Part of a small language model's weights.
Size: 10 layers, width 224, MLP 448 SwiGLU, 6.23M parameters.
Architecture: RMSNorm before each block, rotary positions, untied embeddings, normalized queries and keys.
Training: 151M tokens, 4609 steps.
MLP neurons of a small language model. Each row is named by its layer, matrix (gate and up: input weights) and neuron, and shows model dimensions 48-111. Each number is 50 + 12 x the weight over its row's rms, rounded and kept within 0 to 99. A neuron's up and down rows have the sign that makes its largest values positive.
After each neuron's rows, "fires on" lists the tokens most often at its 100 highest values on Wikipedia text that the model never trained on.

L3.gate135:28 43 33 39 58 45 48 52 54 47 51 36 60 64 39 57 52 20 48 54 65 54 28 44 47 42 60 52 32 65 35 29 34 50 56 79 50 36 41 57 50 41 50 49 60 47 49 46 55 59 56 64 56 22 30 50 61 43 46 40 51 47 37 47
L3.up135:45 46 43 40 59 49 71 56 67 55 47 66 67 67 30 48 57 56 30 47 37 40 48 71 62 51 49 48 32 49 56 58 56 58 41 40 42 25 41 45 51 48 67 34 53 76 70 40 56 46 50 65 45 36 37 54 55 50 50 52 49 45 35 50
fires on: "| ", "to ", "a ", "ed ", "ay"

L6.gate420:30 43 49 66 46 50 55 46 29 32 43 13 50 50 41 43 61 38 27 38 57 31 49 54 59 48 36 62 49 64 54 64 52 17 59 67 44 51 44 59 60 48 47 36 48 42 56 63 58 41 43 49 59 51 46 16 28 42 59 28 33 40 47 49
L6.up420:54 53 46 57 41 46 53 33 49 54 49 29 49 44 45 63 34 47 13 26 40 44 58 37 56 70 24 51 57 50 70 45 41 48 67 54 55 49 14 48 46 49 44 41 50 55 56 69 55 55 64 52 43 37 49 48 32 35 65 37 35 59 48 47
fires on: "(", "ty", "partic", "man", "found", "tit"

L6.gate99:30 29 59 68 82 62 58 49 47 51 34 36 40 46 65 38 55 50 59 60 67 31 41 48 58 44 58 46 56 70 66 35 45 44 60 43 43 51 47 59 54 72 51 32 25 51 44 58 53 46 53 41 48 54 69 40 53 24 50 35 39 48 55 49
L6.up99:34 51 42 42 54 51 62 28 61 67 46 56 51 45 22 72 35 50 63 51 45 45 58 59 40 67 51 33 56 33 36 56 36 42 54 65 58 52 53 64 46 65 45 45 39 49 49 67 49 50 34 59 54 35 57 50 56 54 58 70 46 58 28 44
fires on: "str", "ob", "or", "yl", "i", "y"

L2.gate149:54 58 22 51 49 67 52 49 36 52 54 44 64 40 29 58 54 37 51 62 44 39 38 42 45 41 82 62 55 44 55 62 55 57 58 45 55 54 32 61 57 64 37 23 22 52 35 77 55 36 44 57 27 25 58 31 61 33 74 48 24 45 39 31
L2.up149:64 63 39 62 68 64 30 63 43 47 48 41 63 42 26 46 56 47 74 70 36 37 56 35 50 51 75 67 42 46 69 50 60 61 69 52 56 60 41 57 51 40 24 28 28 61 40 66 55 24 59 60 30 40 63 37 60 59 62 54 48 54 53 33
fires on: "ake ", "List ", "all ", "side ", "ot ", "ow "

L6.gate248:28 38 46 82 32 46 55 64 37 62 40 51 45 39 70 17 66 36 55 57 38 32 44 55 33 52 65 47 46 50 54 29 52 52 67 52 70 43 33 54 49 39 62 53 47 67 40 70 58 39 60 59 46 66 44 52 53 51 39 52 68 73 61 53
L6.up248:49 54 42 55 46 37 49 35 26 64 68 52 61 64 65 31 50 27 55 62 36 44 41 66 49 55 67 17 56 60 67 58 27 47 33 44 32 56 41 46 47 62 35 40 43 39 57 53 54 36 42 68 42 49 66 40 66 55 63 55 41 48 51 23
fires on: "im", "op", "is", "num"

L3.gate436:43 59 70 54 71 61 39 36 62 58 35 57 45 42 49 71 42 49 53 67 56 39 53 49 29 42 63 21 54 51 60 31 51 53 52 38 42 45 40 41 39 59 40 23 33 40 42 42 46 65 46 57 56 67 30 31 47 59 49 44 56 63 47 42
L3.up436:65 66 45 52 44 32 37 56 37 41 63 53 47 43 46 67 36 44 76 64 42 28 21 47 52 57 35 61 46 72 49 56 56 52 50 40 67 62 48 74 51 51 39 74 48 23 41 57 28 61 47 42 59 45 52 56 39 68 61 44 53 75 73 52
fires on: "k", "ar", "pp", "c", "ank", "an"

L6.gate372:23 35 47 30 39 61 21 56 69 80 60 60 24 50 56 66 29 62 55 46 52 34 45 42 68 33 37 59 46 60 56 53 53 58 48 47 41 55 66 36 57 38 50 69 35 53 57 61 59 40 45 38 28 26 54 33 54 45 44 38 64 64 39 60
L6.up372:79 55 55 27 37 57 48 50 47 45 44 47 52 57 68 45 59 36 34 58 55 75 57 50 61 62 46 42 39 53 77 65 54 47 61 61 33 52 43 54 66 62 37 77 41 43 45 53 51 36 58 32 58 35 59 58 60 36 47 42 47 53 30 38
fires on: "ed", "poin", "Wh", "3 ", "od", "2"

L6.gate355:29 39 51 52 35 39 65 48 39 42 50 21 31 38 47 48 57 51 47 34 32 34 34 56 45 51 62 29 52 32 56 52 51 55 45 43 37 50 60 44 52 48 37 58 37 54 41 54 50 40 55 27 60 64 17 56 44 31 70 42 60 60 29 44
L6.up355:59 73 48 43 53 58 36 62 32 60 37 57 63 50 50 47 39 30 40 67 43 62 54 42 52 58 41 60 56 55 51 45 63 52 60 50 54 71 19 37 57 53 42 61 37 47 33 57 37 35 44 52 51 52 50 41 27 52 53 57 55 44 53 32
fires on: "Wh", "wh", "Wi", "duc", "vid", "is"

L3.gate410:34 51 52 50 61 54 42 47 49 42 42 57 66 59 45 43 48 56 46 59 49 53 52 46 58 56 39 29 39 59 46 56 44 66 38 36 32 58 44 53 43 60 39 47 48 73 20 49 60 41 56 70 38 24 46 52 43 57 52 77 54 41 58 61
L3.up410:50 60 45 26 37 33 45 74 67 40 44 57 65 56 43 44 43 38 65 58 50 57 64 46 61 43 44 54 39 39 37 50 39 48 41 38 28 74 48 65 63 60 50 59 51 71 45 49 48 67 63 54 50 36 65 60 78 54 43 48 54 48 44 64
fires on: "is ", "id", "IS", "are ", "ide"

L2.gate41:65 39 60 66 77 60 55 23 62 27 47 37 46 42 41 45 44 50 73 57 46 22 69 41 48 55 50 70 40 59 56 27 39 37 36 29 40 34 58 43 63 41 38 44 43 49 40 49 53 58 59 40 44 59 34 57 54 49 54 37 54 69 47 49
L2.up41:50 38 57 46 35 39 47 40 81 69 35 69 49 28 45 66 32 54 62 58 43 39 70 56 47 53 50 55 66 48 46 59 45 48 32 41 45 71 36 44 51 70 33 52 68 25 44 58 47 67 54 41 30 56 57 80 48 58 45 49 54 48 59 39
fires on: "ful", "or", "over", "sou", "yl", "consid"